Weights of a small transformer language model.
Size: 15 layers, MLP 192 SwiGLU, vocabulary 512.
Architecture: RMSNorm before each block, rotary positions, no biases in attention or MLP, tied embeddings.
Training: a variant of Muon for these matrices, 113M tokens, 6867 steps.
MLP neurons of a small language model. Each row is named by its layer, matrix (gate and up: input weights; down: output weights) and neuron, and shows model dimensions 0-191. Each number is 128 + 24 x the weight over its row's rms, rounded and kept within 0 to 255. Numbers have three digits each. A neuron's up and down rows have the sign that makes its largest values positive.
After each neuron's rows, "fires in" lists the words (lower case) most often at its 100 highest values on Wikipedia text that the model never trained on.

L11.gate134:103140111147140116117115138101093089160154099099151096116112163138131101129062107135117120162125144120139133110098104128187135104159158137193112083086122109117095116095127123137135162137141084132166125135103142171142159116168097149126103108148095159121137129122130135142143134150117109135170112137151139101139126132130129151145121148155132145110174128137096115114153125125115122152117084094140163124149120104183157111121119148109118097115102122102142122113127117172137098159130153144089086147112129085094139130102137155107067136121149082141116130115144142189094173087132118116
L11.up134:151134114173071132146126118118131156156145131088090140084148148084137159132119117097125108159101114128156117120139098110137142124180144162133071149082129153101142086112162107136127110140130164172111120084126104108100091103132095121154137125109098122143140143109138152122119136151140154133125118117147083086106110119115123096130122126130086156146146112092119157110122081118129111127138138100119123158155121121136114072098105088135103121102100141104140091104083158122140169134110133136104070134106086104126100146143124111160142150117125117148118094146110134161121064086115126090
L11.down134:151118142136131109118122108156099112119153158138094083108132118126087163106118157166147163130117070129081136125120130100106174160164129134116103145121146127144082164138156134154135179131158135137167145094171079146134141122139120136117148132174157134102178126131135201118095141108130123112135143116137106129115090165140129129167109130114118176118176145100136149145142122106119129134132112131118103117096109122166148105102104173126130110136109165086140108150104140125142088100151099127132133110145090092134128115086137111163156170122097153140180088112137123149109120102145141102
fires in: "with", "to", "although", "took"

L4.gate162:140160153138099144087111143105102140142158133133115142125150112112175100133115172179112100147139131137169140158132135119129145138101114095132145103128121121151075102122116078118147155119102123104109158138084135126105114091172106119124122107138134090160132117162153108155102114096124109099176115165121155087129115161176160113103166111120089064087134131138121084125148144141095127146170099118164127137106099107132106103173062118091128116092148121103134094110107104135093137133115135128093135121162131111109119135184154133127101135130114136136113118144164098134105132152130100122
L4.up162:127149151126110139137123085100147155125157077126167116167128055131130135134102097128075115117111119140074076105153153155116136127095100110107131144163116144121125151085102176151117108117148130125122170111109146136134131148118101094130145086119091132135183101103120141148122093125114150132099136165127114148114133122126141149146111141146120116105139136157133091069149153146117114146195117134098119133160108067081105128071139120113113115121188145144127110157152100124097090130163135134126134161139168145160093132136141141141157140155137123144117113143136130142111161109133127145
L4.down162:115158141135128110138138133132121126087134090115110134167077097099089138147110164139131070122140115152125182109133128134144122132144143118110061113167111132093106107151179124133133122114108132137127146095081157152145125104129101116111135107128136143121105141165104141098086113091122158145132129156140125136099139153098114095155151105165105089132163158138113122095173103158106140127140139139127119119109093153137148150085141124180118112148138136121107091120119132132087095111161161134094122135115138095144094099128123160107128164169165152089143102093114100126148159132163117196
fires in: "this", "using", "used"

L3.gate150:117157167132111139149111136098130131115145135113111097125142101131079142121102164103102114168119123081109140129159109126119105176096139137158102111134111148129133112126133143163174133159083121096162141130162132158139170132120112114137139126160128128168151137141140158103135150141144149092154087136098160108093124090067145125116149138122116116155080125138116123118150100156183120076146142124084146123130134174152107116139157165080104146100114161112118085108091163117113079130102122131131093118129124118061138143138153141150150143127112124137145109132149110140095171075131101133
L3.up150:122176132114105135120115149145145156131143100155111117159124108120155104144161145202133133139074131110083110146108170129119131113105143149142145107141121127121104102159131100143213120120160125111113109127060069107153156078136110110107125142143151083124142140137142104108134136135133143133150131140105142135119140135135084121169133129088121166135111105121118089156114091106094144109060137144090116145100133141112134139143164155157173137118136106120122159099142134135117143118141117139155168134102133102145131133125175078134121122171151148134126145072115093132086126141138118118
L3.down150:128140079110135164118118163154124182116198119152107087111134111098106138094116100116126145125147088098106151170153131083171115115148141160131133100154103126106137123113131137105094129133159153136174124082079143127102158114132119129118108153101120081105146123095077146122126123107118121131109108159114141102167115137114106118147130098149149099117098159129140134113115114106101102133108121171124158146156184107142129145174137103165163080112152166131136113120111125132172154177166095155131142108152114122113124126146125101107153136090133127162145135127091121106132077110137122136
fires in: "position", "championship", "championships", "awards", "champions", "eventually"

L8.gate84:127081139149085150161134120102111135109109076108111117115150129108136128129116123115151161123128110133111131113119104156157120072094104123084118142127118127171099113074116115129155138109173156086119083148164108146127159070100136115114099133090096136161118141131150158099132147116089105102075131122192138139141105126099153107121130119098103132144125154102179126121120105088148181111126061132116144120144096114129125113118124140099127106156122036143109117108110112133114114124140131118098119106138116086130158119109108106117153078109140123139150147121128122138150134112115123129
L8.up84:148133125124149109139088121151138085199095133134129122143143137129136142139143162129118137166134105143150122114115144109102121114137162145132135147130195112144159102105133145159108147181113126109170153139109169151129125124144121117108134134137133122119095132108166102093126165127115121095123151103102113164132122149116087108166097131093119174132149102090116119171132087130120093186100126117162160119131111164154103122131097126123161160139117100095090117109105105144169144148152109115136128075092142093108115121161057094114135126102090087119083132104130158117111119102140113114
L8.down84:156173131141134101096093137169123109131168145160125158125153117107125119169131142158160146136100137127143166148089128135134125124142148139170123103137184156108147146151116128140071138156173099099107134131107152167089153144166117109121135092105143078120097146110129083110114150160101125108113136153127172140112156093132098097113145114124123116106147105115118184158145093128091096126137135114135109114139104156131141150101187112145124099150135105135116142153117143183151166113088178138124166131198142107145115129122145123121077092129129135120139125134090122111123105143123116127
fires in: "been", "also", "originally", "later"

L6.gate80:164106121158169171075118130036121111141112083158111113118083144116120133149126112130126118143126113166112095109104139105156156112100128120110118171113151133091159103132082124141117099135107153114145155080120094164148104084103133131063139123146106091142120124095122155144091148100136156105122115129176119154107135082139120111099077148126126162135103133142139154108110162115127136111126121097115165141114122136155133137114165119128149139168125137156101113131117106116110164136130150096129117114117141159101158133117135138123116167188170105160118156123145114116118143143083115133
L6.up80:119117142118124146084148112132140131112174125116180159118098137143155135133127102132111159139175103136104123153125138131125139148123169150105135164159098143142100133152075109148100136127143133101134129103133109164141145129138166125103102124115112152135143186102179138169108177134104122118095179120124111136100132151098115117101161111109116124144119134152111164103134109182175163103113103150100112155145121114099210138137144136127160113182142108161126142140132093133115107153155156095149148116136121103169065087125104140137115148151132136123119092129105133121153124170158123158
L6.down80:138098139132183155102145138080137128144072158159144123119151147130144157088128126152106092117110150127092135122104110090100139116129116153140140124121148170101152141126157089111152114139150100162120087147160135142136157138132085110147131095148134143131110134111132128094128130126149115118125125138126136111106128127093118140114105119128144101110142153166112129086136178071134125110127129101075138090078117141142132136105144140135101082162097142122145120170150117120144164103156095102075151146142135113075204129157116112111126140076185109128171139130139144138109132164125155114
fires in: "built", "signed", "made", "taken", "taking", "entered"

L6.gate135:073104143144098102132158099146133129132125162135131101149147113131150126129143130137118136151128153147157119166129114085136124126141123173146159141130123139136113136104159153134158091063172136052156137076119133128097126100115170131116120120110168111139129116152132164131159108152132145176125091165099112101135189075120082105103124123081103151113164150108106133099103154168165132132097120102133126141102159139130139124170105156144094142142155128097106127106138144131114129148108127109091141177105152134122178134137141151124112086137123126168153134130112155116133109151128104163
L6.up135:095141124118136135093106117099133133139113148129140130150134124134139118125165160124148079128148141120120144133151130125107140093163141109127154113118105186144137107153114104140172101157164128129105127132107090146064134164067124196175097125156127126120088095121143152124111157104153121139091119136083149116093112134126139095128150124127125144077101159143120127114130104096123119076142142093167115137109146130152148114085109148122103187139166120094165096091120142106102126120082105143164113133130121111121109121120127107144153128114130094158078160130119128197137148115130146106
L6.down135:146125104105131163118116098132107149131135111139106158136173114089116130121152107132147143154160118105139126100098098139093082155120123122141112109131094077149101145141163103069115138164081140163102142178131129149126137145127141132147094114144101200056105164130140111118140117141112137140136123146184163130097134121126145118142125158160108118157137090164141127114160125131089127136146098115120101137108129204142096108149160122094128167143108099118078085133129113134118099119137137103097118147184124122091150150151133092143114126126108166133122149142138150124095135137140120140
fires in: "united", "union", "commission", "revolution", "mission", "character"

L6.gate145:137170110118138123121140099176180103160068133127129116110136136132129125139108105139125085093134150108106152105139175146076148168174129118129097131094142119164177133127133105137110171140188115154117132131119138137065145150114167165131146131141134077115121115137111161150101149134094126133088121110135103112142119142115186088183132121134130107146090092138147149109145125108107126102134124099112142144132152119127120166107119078135104104158106129145082117136125141185113132170122118147136110141143130131131106079132094155102125116140135151155148144119129134184131132150135160096
L6.up145:154100191119146102115145163119143116117136150123133109168127094133115170140117131093119150153111151139153100135052134165123155146124147098151130103140093149127121143092122156197098160143130147166161126117110118110157102154110109105129111089135138134132093145100121102097110131152110129113125141137104118128101144156110135145145168165134103157148101137139132133076116138112123131135121108167148132173123081121149090098114123121096068088131142110111133134111103096097153094121107106104154162173150098129156116132091102140154097126095115133101182102135138135119135166123099105124
L6.down145:136164151108127122191125133136144098158145126133128152117126124113083149091114184136122131162152109163110158110134129124102124089121138120107112147167115132153119162127125133123161137164101139199112186100116085113135128071160134173127131120159130152144133140113128144140135161135139140150098122127127098161101109124129133108097113153104101111113112097109115158130141110131141117138137100144137153156104142146165059135106148109122086078140125101145118148156149141117170108135156104122140135145115110161106155130173149105131141202153118128110163107160132134131079112142123087088
fires in: "as", "released", "release", "took"

L2.gate98:086122126107149120108124129180152125129115110122103105105133110108133134144123142125123126085108144156185108098099095141161135122144149097104166070138111084142087126101112118122167102135123143099092088152107119122151115140138127146153092066093117113143146112163120126140158142146134165164107093127149108110166138110145110143082121124157125096114105077087151103109114127120124084096147119158119124130150112113157130164087122110126141173119134151121118088127133099123134139115079142143126106151127191133154133174109090113140115169075154144142130147126092156100145124140139126109
L2.up98:104126152136098063106127135127138182066128126151140087091150132146169148131138164105111140119104130141136107093114135118110121174130148128145130185119161130133085132105123118127092165131181123114144125116129090112158138127116086135122137115142094151154151127060115154134148157136127126100137144137136122141124121113131150146139136124131182135092078133101121124135104097130103111160130142129101120130122090167103155129072103107109087113111118112145070126119123128096098137095140115135131122114131141139169076112129102145094131095118106138099111157121121124142125076095194106107
L2.down98:114139092101128142134108114131127099120097153091103122117124140166098101133101083122092148111111136169106085121120117159104125129149087122147126105116139167121151125141134099132156124143129131124145072114105111111118180097163123095114096108134119132133132121130112144084122153141063109165132081125129110107164118123104164136127135104121146129143103133073151097102096119107129099108152136116129084112156077089121187165137119104107151110098118127088112114137134111133141115122132134122107103123112093124159172121131124133132111122085149120115071085156165160171186166131124119101
fires in: "records", "record", "recording", "recorded", "second"

L12.gate57:157116130103173126146125098128105154110130086171148093120118119118113167148122109154130133203142134137138084112155112151107143115063156156136087102156122111134166142149124134127197109135130131117117128156123162129153136123155155143136055077126124119139127122131137126119103115143132133127140111131148121136127056138113118090123133126158124146163143123136132100162150116139139149164162122110088141116149118143133092119109120152141109141141120117136168116099111146118146136096156181156133148124143131153106117141151083145160104124155127111057127154144072126106123161093172146122
L12.up57:142138146125142088147135120131142124144123151153125134125106165140073159133089170093136128146091130162130098113088120098112143135101163126078096148106137119121128149131147127109151132131112175117138145194130095143140124157105125096153117103109185117125093157111127115117128117104131139138104158120111117160109123174148086162135141133137084128131154168152089153085138121114118132126115115156090137154152110102168098144093116108101120159141069139135121119153163152159098145095139117170124161137107121128142135161097152115164096151124152117116162149076121185116153132151128162152
L12.down57:110104105145112125103141136150119108131075150148092122124134125140170150094136147136107164125136137060103132084107171103105087140135154179114162115123130143124111121097117155145143130176149134157150128119123113135123149136107125097154111149094173115148117158138132108142118164128138159125164164110153160124120113176129162107124132154122115096122189135128110140131150147127103156126119085133161142124102148150162093153123096164115144128161177124125147149136149132098103099104138100105164133088153100079076074127125121100161137167086128130115132120135122136162103157107090139136
fires in: "was", "to", "early", "history", "career"

L8.gate2:129117115104083118105137136107099165157124144113129139149111146123144118082131135131129169140107082113091164075122157096098149087117122119123117114110132144123137109116085121088146133138103123107130180124119075171143136138112127112166111137095165109155126115124167113151116106112107169150121118106153070116112117123152137152193158115146102101130133132123145088115118126140117164099058140125114144190114135126169098144057149149141113100148151119171137123117100157099131128145101122143147083131111115141122151143127116158112117157158103112126155161139128146122126099134128100092
L8.up2:108134110122140119093123137107138116171144146114093104176135074145119132150100099127113124092103137141118137130128100147137145134094127122101108116187102143089082131087142118125102150106142110140119143133080135115124109103115135177128095113183139088108135141137095114170173149080139134151092149138161164151122146113133129156126068121170120090183155138111135151084121155104148138115116149146144118081109117119151085143118124119158104141144147127143170126114148086134141118152136163127083133140139120108125142110158126110104170126117137091146161179114169138120120114130156095155
L8.down2:100124120103152107196108140133141122113112157140109081118102102103102107122132139149149122130138101168154115115142120130107148124108160116078114151146175152143136115103092108163093131157134086131125173124132109155136122152155161168123100096144129136079102111115155101150099123094116098129120152119149099138150103132163158169172140132145134191160140121129126162182109133085097124148123192129135103127118111140155176162105124152117139112132129097138118160105122129122171120097132110118093113143119108134129185180131148144129104121122124131104105139118135137095156119081159141153
fires in: "s", "the", "blue", "to", "and", "for"

L2.gate67:075144076139125134159092132156144177114161101141163133139158170112122108098145123137143121137160122139099148103156155128115078116089142095132132122135149138146090136104116135180092081149164111122105112079162105127134165152165128142072123145141141123122120144097102083149121116145126114131110118152149111123133102092145098137149122086133130109104105161103124138117137151165103131121125139104148144099110117183134147117154147115112106103081124095132104090166142103141164182161161127135103123109140122099112140136169155122142130130138099118101089136140144094147135102069113126132
L2.up67:077157106168105104160123125145127126100126146179120156132146127128158132149103150127137131125145134144134152134136163139132095123099128130124172131157103156139128102135130126147134117128107041106104147087126124150138106094081113126126099129155144134102123098120112120082093110091111108145087138145089176103130144130168111154071120108119107147119122136104141115127126133152133146157135137120112059125104078088138138135090124125157111121134140121119155128178129067123111128153122091124135087121142158109113143140161117153132092088123137117157081124113082118129071151120088128107
L2.down67:133126127081136141139150149137133094167130117132113132137122094207121112164097142126153139100138132124105120092128115122107132145131103134116109138102119116134105160172147107052156141141128108141132147129099209142090117125112147120144098120137103119136079121142171147129146153157181145103104164144095113100129150151147124156115110169116131125122093129114107129125098094128134133116126109165131126116117085123135104127084115157120132161107109165167160090141138110131114138126106082135099140095132108171160148133121114068140116093151167100171155129105107149151093151111141133161
fires in: "his", "social", "3rd", "personal", "publishers", "hispanic"

L11.gate145:109135155130139142079150119130129098101094131090128106098152137085104098187111114111150132164116102153148107099153152137112137104108099125120159115132112154096124098133100127117074052170109112118123126127080134118108156122151144078126122116099141114146108099096140127109160142122119125148063173124124127100088109145148135139107164118154142136108132094150160123125100103109176142153138147153148148130122129179125134156072115150167145176114146131137178129153146141137133142151117099115144147125137103095106156132101133115114126090154136131166183102138124124096123117127138098121
L11.up145:116121127120133105070125119152123115134099123118174127159102119099124130124110156139166104102139099126147134162168141156129146133142119141126128142122064128116133121146108106145126110156073112126074139111156158134116153148145127134107102099152160135137068152104120145112166109114179113176096136106137146114149096138098153168112113136078151149156137123153128098121096141101173089138110160142124149140125102161111126140128082164119142090131105111149142143099141098178151166165123129128138149127136095127100130147119162143093168066128120131135117074120087122145163144116101106126
L11.down145:128134153134148106133122164156117145152117143123088164137153097100128061167130104108110097148095183142133131084122170138146087101141129103113140102128138133125078086133131096090092100109112153150085145163104095132105117159136128136162139079101133132125101152149121104116110153121158168115127133150121166143141135140110143139143146119088125119141097140140136116130154130153101114145123116084148127121136140148096125137143135130132138153169148077146123136092107111143102121110151087095127146126115112142129139087165166151114140100167085105168143094130086095144115119120167093068
fires in: "been", "between"

L12.gate18:103115128121089097128090120111139170121167181105138100127172115101130099136117126164150103123134124132149160118106166104121157118145135109138121095139195132112167118176088146135152102102177154152114109127132112146076074111097126119134108113115097130140123147141148108132107144096111116172100148118139145086106120121131150126146160151088112132115127111170060129111183148172116113125135141119136151133131122130137191115137098148138104109148146123102101124171146103167130155117112137132148160114113139150102119140115107166145127124134139125124151104173111103125190102155137153108
L12.up18:106172088089134119132130137150166154161170148144091137159165173143131114142089119096109146138138185166156115115121139131123094123077115144141122113166138105154129144164113125110135119125102127140117052158099142159091148166158103148099104133131118115112122115138165104098144121147100133106102137113119110094116122108082124110147126085099169119123104115126125128131112140137100113169115133113097151144195129175132119120181123161129147135120096119137131122141123148126152152102138152179120122110134164093124111127124126132123121147079114115120083156121174142128097096122155091107
L12.down18:147131133157033145120113117134132117114092132137117135117121100174135141131129153128164127138122128107133137121151166138129112133127139138123141154137167130148124111139131105107127127129117125110097111116108147170136118120122098154132149153197126115094169136166128156167102149176190120115083131141157160115156187161113146093094100113128123158106162086127138130140126139115155103108128129129105129118118109141155118126164088147139100135125126129125135101109150087116117122151127172115135093125144112166194128128108127150089105064172153171099134107148119093162138093100106113126
fires in: "other", "others", "southern", "either", "brothers"

L8.gate19:083132099113140132113141123144116167097134133132117151111138141127115150125108129145132132128106172141123114132121100133124145171164133078104125121170107137106136184151092102122142129165146083134130134127102136120101128155133127150161099167104146106137119174144139147153093099149131102151098167113138081086155099155143123127121146150156121086121148104136107164126128153141152169116124108075113130151140125099138115106098104118097139139120133132138108097113144109157165087112092137132089061130132122129158143108140153199141127130145150122131182095072107166133174100132137087116
L8.up19:133181101133109139147109085120178109139146106143127104184125137131139170121137110130150106080137136128150129101142125121144072136124169139103122135126122170147151147135106146134149149156106133099126115136091163149143125146098132143189095117084116174117135130148139137154136114097117128159137129128096106107155110127102146138105112164089150109113147139146130155146145148176156135163120156124150120121123121137121112147111118172154123104146124103127103085163062115140140168155106115147156092177118087150132127107114143145131132124140153137161174086091117175158146066129108111136
L8.down19:132118102092119156129115125103102114119103128109089157137133166120133156100138139160144138120105122082109125133156111136124129127095156138054074159131137119088083139111118146109178112104130105109166147117149138085162093123134159159141091089136155150118131138155139171154108081132133148122149151097142113104106127137124134140128098126167143146115162124178116155115117120156148135117115155111151145168131126087172141141129163132165136097087167153150155134135098099083132106205131127081135082153117118090116123117125130131146146127125126116101154099114135150162141111106139105127
fires in: "of", "and", "to"

L2.gate82:102119116094128143128148092105135133097167144098147099110115145109128147158121146106084119151156123127132155126135114156129105109136142096112145132169103069136121105110118164093128117100142086176099128144134145122144104147133133217137111139086127168103122109132123141119080128131099066082159143131157094134134103135135137146108108116123095143119173129160151094111138070136150132122135128115100122092108120121123112116139114096168086137149123127130093151117120137140072140158126112113153126141145101174118122104112154101097138140147112084091161125094114119144158176100096137125
L2.up82:116119126114125130105127140110117130117133153136113144117099144111125095098104111130135147112152090116132160184057095128088129133142118093121105106074063145120162137079133142120138109105105125162149148120101149108149142130128115169103105111116135100150155163129055135102142119117188156157110148119148168140110136151141089131162154108105146125108175129109143105129165151143134119142125143125124091123177133156123138109129137116162099093113157141111113175176102133145155145138124157079128149134167145121142111119099115121118113142102134106131084095157138130168136139136101143078
L2.down82:121183127115153108121101121147075153138116096118155129156082147100115111142120087103136097101137136115156173141111102150131150116128083098100093109150100068131177175144148128082130144129137143124143131126162130123127114114130122147071085114104151136104116141091077159091128137142119098119119148146117139134124146163152108175151093153209122115132127075157129138141087100150134126107126099127127122120111143147153115157100122136128101162100118122137087135133142150122096088112139109121137112143117114142112173070163139138145137119155133089103116157110121118112133121151133148146
fires in: "three", "this", "than", "through", "third"

L8.gate130:133133111093131120109137143135160138127171146101138163151182128130123106139157155142144152107130136100131140154128163166108130081118098105142155124104130150144132156104136162148121093161124116099161169104110200126094129153126157130132105081132130119153126174125123135105148071122139094162121139142117119124139094080113137115069156087135115119110121104093129138130110108106088142158081169131145112161104159093110093141083141115131163159154115100139104122105143099131151112158082099089118112160132138154065140115144126145134129137115119161100105164115122114131119122107111108133
L8.up130:148139160167147124113124155142088076147175095137121146132122110130101150151129150129142173115158145152130140123106127138131141105138129120180104139126062138131116123127162071084140132110135114120100145135139123108118101093118072111137095124108094150190146132125135160130110104098107129153146125099162125140137121113085134099150102077121165126159129105180138158092158173119115088133111111149122114100126126116180133121103100127129131083132103093138113143148156136153125132142107114110175159137156116135161124192110141129147102135090103104146104179135124115097114109119120101121
L8.down130:139141148153129171128124123105122135118151098115135108101132064119159176102165116130108138122123135152190117129154144089127121131156135131164143158115139129108104109134117126128133128146089117104092083119190142113135125132110118121103163143092097082073156107097141154160136111109124133095138075164091097160139122072075106121152142130142137086147128136123106123151136117114133149117126123158128127159131131111134134125144136141122116061111150093148153158116139122121120102093099164141110111122093134134093164097141147105153152126094159107134172129115128118113147143136184105075
fires in: "and", "of", "are", "very", "approximately"

L6.gate18:095156126113137137124093080122102121196152140171137120117094127131173154105124174132108116154120122158086131117142082090178147143107139166132111139145138170129107086141147135117155156133135176159111118162123164129124154126121085113112105125141134153113120141078115149123131109132137121104134138120175119129094129125094176145118156142122130130111140123110131099146116132132119117103150145095098131096099102115116128142107148078139129128118154149117113170112084106130128090146124163075125114172150085142151103169147144143154156095138129114157118123084151073116094095097136150100
L6.up18:128109140122130113118107155124124143111160183127119113131133077128110155115077123163128158141170135160154092125147099115164122117179130126148099117155133086124150089116156114145107135179122103141161161122118144173068123136138150108150161091170125146123126121131162123115125101141115169111112108090127183109116106118132093095134084131110093138126126158133094150113109128122141152122120140087153103162095150117161075130167082124108154095167176131127134124150109163131127142143153117074133115104151154122099167097116101157135146108134129093123114140126121126140150164143101146126
L6.down18:172088115161126126144111109145132101166111138124115138119150140115122155141130137162135114112114121144145113147141140116138115157131109094134139133106154118167087080110113135115119120117118111134115119171153126152141105135102164130127119099141096120109135162120139120151123124122145091142092128127145124077117125110101153128169124181137112147114149147108130165160134115055131122135104143123143125140224123117147127095082095162111141111081124116196133124155151165138129116146082076081127132134153095130152112090094096134122138131084144104146098087141127158150179129137095129102
fires in: "at", "through", "now", "for", "every", "by"

L4.gate146:095093156108086161174137159089186166074128090173125109150127125108145132158130137116145167116124107117078137111090136135139161077120150148143109095087133112151136121105153139118143123083126154092140152131133163122131139138159126134120118146108143143157108124134144133159147144143149144104094152116136168115144057105179097122156119121140165179133126119110153127127072131120158091117141155151131094122132120093118133133110097116130134148113107173107100140157126138147155135177148103115138159103139151097142128164124167127105126141110132102137103158135139148142089119162110143114
L4.up146:127135121151137153112132154102127133134140144146112108161098174163093144070161119122093099119131166151122115149145139105139132142129093121146166128178148104156143115134120191150159155155140139110151138141149151117097107127146148128117121121149118133108130136127115121093122106139108117139112103138136099112109092166120112146124147138164107149108151163097123127144133195090068131164124112148105130150164139112151130102108141145183164122128141109105146105139137113140129126157164097123110113128155102151153108113178154107168128068067121138092190069120129153141131131104125139099
L4.down146:124152126134107081170137110119153160136146177162129162121179142108110128123127113175139087111147148129149157115120145112141120147135090159102123119163125119185158138144133136141112128154124095139160125136112136133155120086127165151099126130158153107108146139146112124108098089116147139131119113125122123135123120186083115109113160077119122084184111126103127137116121122136121109122144157147128112119122162132162154115084163140086101160144145121099163068131120114108121102123161140125078121166117125125140121128143155094179130095140098141173167110177163112130122120157092105171
fires in: "season", "released", "release"

L4.gate73:111097114136157123111102128111158096123157136148131153115126164158104110128143166121086104111157136097132098145131124136154167138148128137085154127118082114123172159103082117143081096093165158150087122104111126093135131107103102117108172105097131105148099144135160102111083127130143095149098113153102127148154102143139135155138135103132161112061183144176116104112129141105110124081131134138172144105130133089136137136149120120109117162121123115150149127149108127141171107130151134161135082126124066124123109122146134145124119132122129109139176108149131137206123119165108123125
L4.up73:133142089143119145143115108173127128139161165098118151121108102108165109160128158171108114195097137141129165082132113131118157113137133084125135132120149108132138099145070167112137133126140144139126070130162120119133137140151138117150103114161115125122107142140159175123090156131064134130120126135112108158131089100086076156116099124131112116144121119148111123134158114105126155157171151149125114126143141132128149125158127084075135149123102138140157115155191149151090110161126111136131120119128160124103134158084139173148071129102110100135119090119126133103136148096097123091
L4.down73:123179093144137118171123152149131104141161119115122085126144120165143137088180160116160108105150121100100143121156148130171132098140122097133102106129110094130111142158112160120138105106108129118123091122122163125094115127150131106127187142135104114106151132137121133159152166118120127111143147153134116144081133126129112126166150127146149117097143117126129106186102167147124131130142121121150119123141166091126159122098128112168111172107125098154079094138173089133125104110146105127152111105121114118099191120148123108122143174171114100098159143127157098082139088125176071137
fires in: "are", "football", "area"

L2.gate108:145047159121151102127155109102076105145090150123127152096141072104119154115139158118119112108129120128121153136158105156085142144115124130114133109100107111155093103146121121106112117141128156129161117115145115079104098141172146077144126163114091142145146096170149070150170103147122112130122100150142187116143122162112143154108118097132139102120165112142154161103085130129136141139157150167160137114099100135158154097100162115132149113129160140132178145074160122119084130118160119111152111144112101125145153099088143136142125124153119122130121123114127130119151146124127103089
L2.up108:136106101084161143127095135106163137120129175131132132139157114156117166173164136125108116131112151144122140147146118142121129179115129180132111112129132142143111154117081125124120070113146150125143116115131200115122148114136145158160104079124133140154121113158110158095102060169143152112103123132128143154173105137054101113109175126101135123119163121136132136152117110137090108144092141121126122144174136134095135123121163130129127135130164112123121136128168131162126105137135147129146106187142086112177120141152107103137138100095141123168116136164126089100157160155138159125
L2.down108:130139121131108119167115129106134143116086096135139172149148110102155137141149111157145161137116137105163136109072101123129109122157102149143160129087128130118089123115112129083163127126167125133137130120141134162133150113132129123150124158138099100133133138120156112109162120120105152116125114115146125126140083160134089081132103132121145113147136118149129089173153102125132123085129127159124062166151117114104112142137111115117124126148109099125135159120090164165156168136129102113150113176059172136117160162158131151121135141100089113097176118158128146170092166071077157156
fires in: "been", "after", "successful", "reference", "runway"

L4.gate99:142091115121113148137133138126124146112148129101147160118161163123145117118112125125146128141149126129125086161131166108123125104119173171124149114159069137110130115096104116125144106122135148143083132112132131134134124148115107156179112147103123124132084139138136116116129133131094163125118109151140136127132110091129179138120118122131125138180168105141129175115113105138124123088128121154110092111087098108105094136134141140094104179154098103109107184158101137125134120079086155147162116078092130121076081129107120079072123153122112122179165095103115144132149075139116115164
L4.up99:190126143153085138180078109168086125133109176122141137134098120153082118151132132128183082150136144126113150128160138150107109101121112109132169166110098136114141077112101130072123151146098146102137150117110131115115139140116113123099114106177090126110133130136124093127133136152090151131114108181080113123104154104096100137120135186150151134129101083127156081142132141107111089132109168128101135134132120122153144147106144100146125136154152168142159119152123127125156126088123115140132129103120115098111104100135185104092143125118132132088174116116124118138105121121160139116
L4.down99:126142126123135088142114146153092126157123152150101165176137149112097119103092123124102128137113113112088182098141138094156143123133127162109154097144119156165126092145144145136099142147129107123155119092129072123127149088108131127124144132130154146119182142202113112114153120147135157140113146128125127156142094149110107142126146125121132079098152131129146098108109128132095065165119141102091134118115097136084103158131134154140151094133102134127095141090153099098138094134145155150140133125140140116151134148158155156153105138058173135105128147153158126162124167095110085157
fires in: "football", "footballer", "local", "young"

L6.gate136:152159128178179140121084168165150129111116126142141160146097101153170136170180101160133101132147166156138156150134116176130156087121141124138156145113113102141150107086128170102113145161104147148102089130155120118139146123106117143131147125138182104108098157149111183086170125093111092146150121147152129108112098142118100116118152076142116145101153119094149126120116133154125114132150172137173141113163138134141131178119095131106090146139137151144154142087105115104125065142137156131120127133134106124133107127167128105101136096138117134100142129108107123123117103126155152106
L6.up136:135171075082141175142123119087100114149157124164112108123164166107126142163101137163124107134138127179146125116137121134146144088160152077125123127119108148086105108123100106096145096118148119134142099154130109087077128153131110136144066095130098116163110128141158120129149145114103112169100142128067118109160134163120099097121087122159130133086143093094152125131126119156123135124146124142128115143147124153131142143126113168084111123146135102120172154113150123141187143166104117127148110125187089140113133114134117135100128125128144125133144108100081161161100107114136148103
L6.down136:110157109108138123090158141093120137164169111147143150145151140100126095134147149098121114114164132133118113151125093093132139146117153088131116082164133157094153091126096125116145120118095120140104114126155120185116146138162129119137061120160080130131118203115162104165152135135141130159150122147104147114150114137106107081140109118100128098102133136146127131146169114156132144111116164149137118102106107146130156138114114121089127085107153073124165108131115124104184146116122118126129149063142102133114174131144118116124105106121163154086139108155091100156097097136104140136
fires in: "september", "platinum", "november", "tournament", "neighborhood", "little"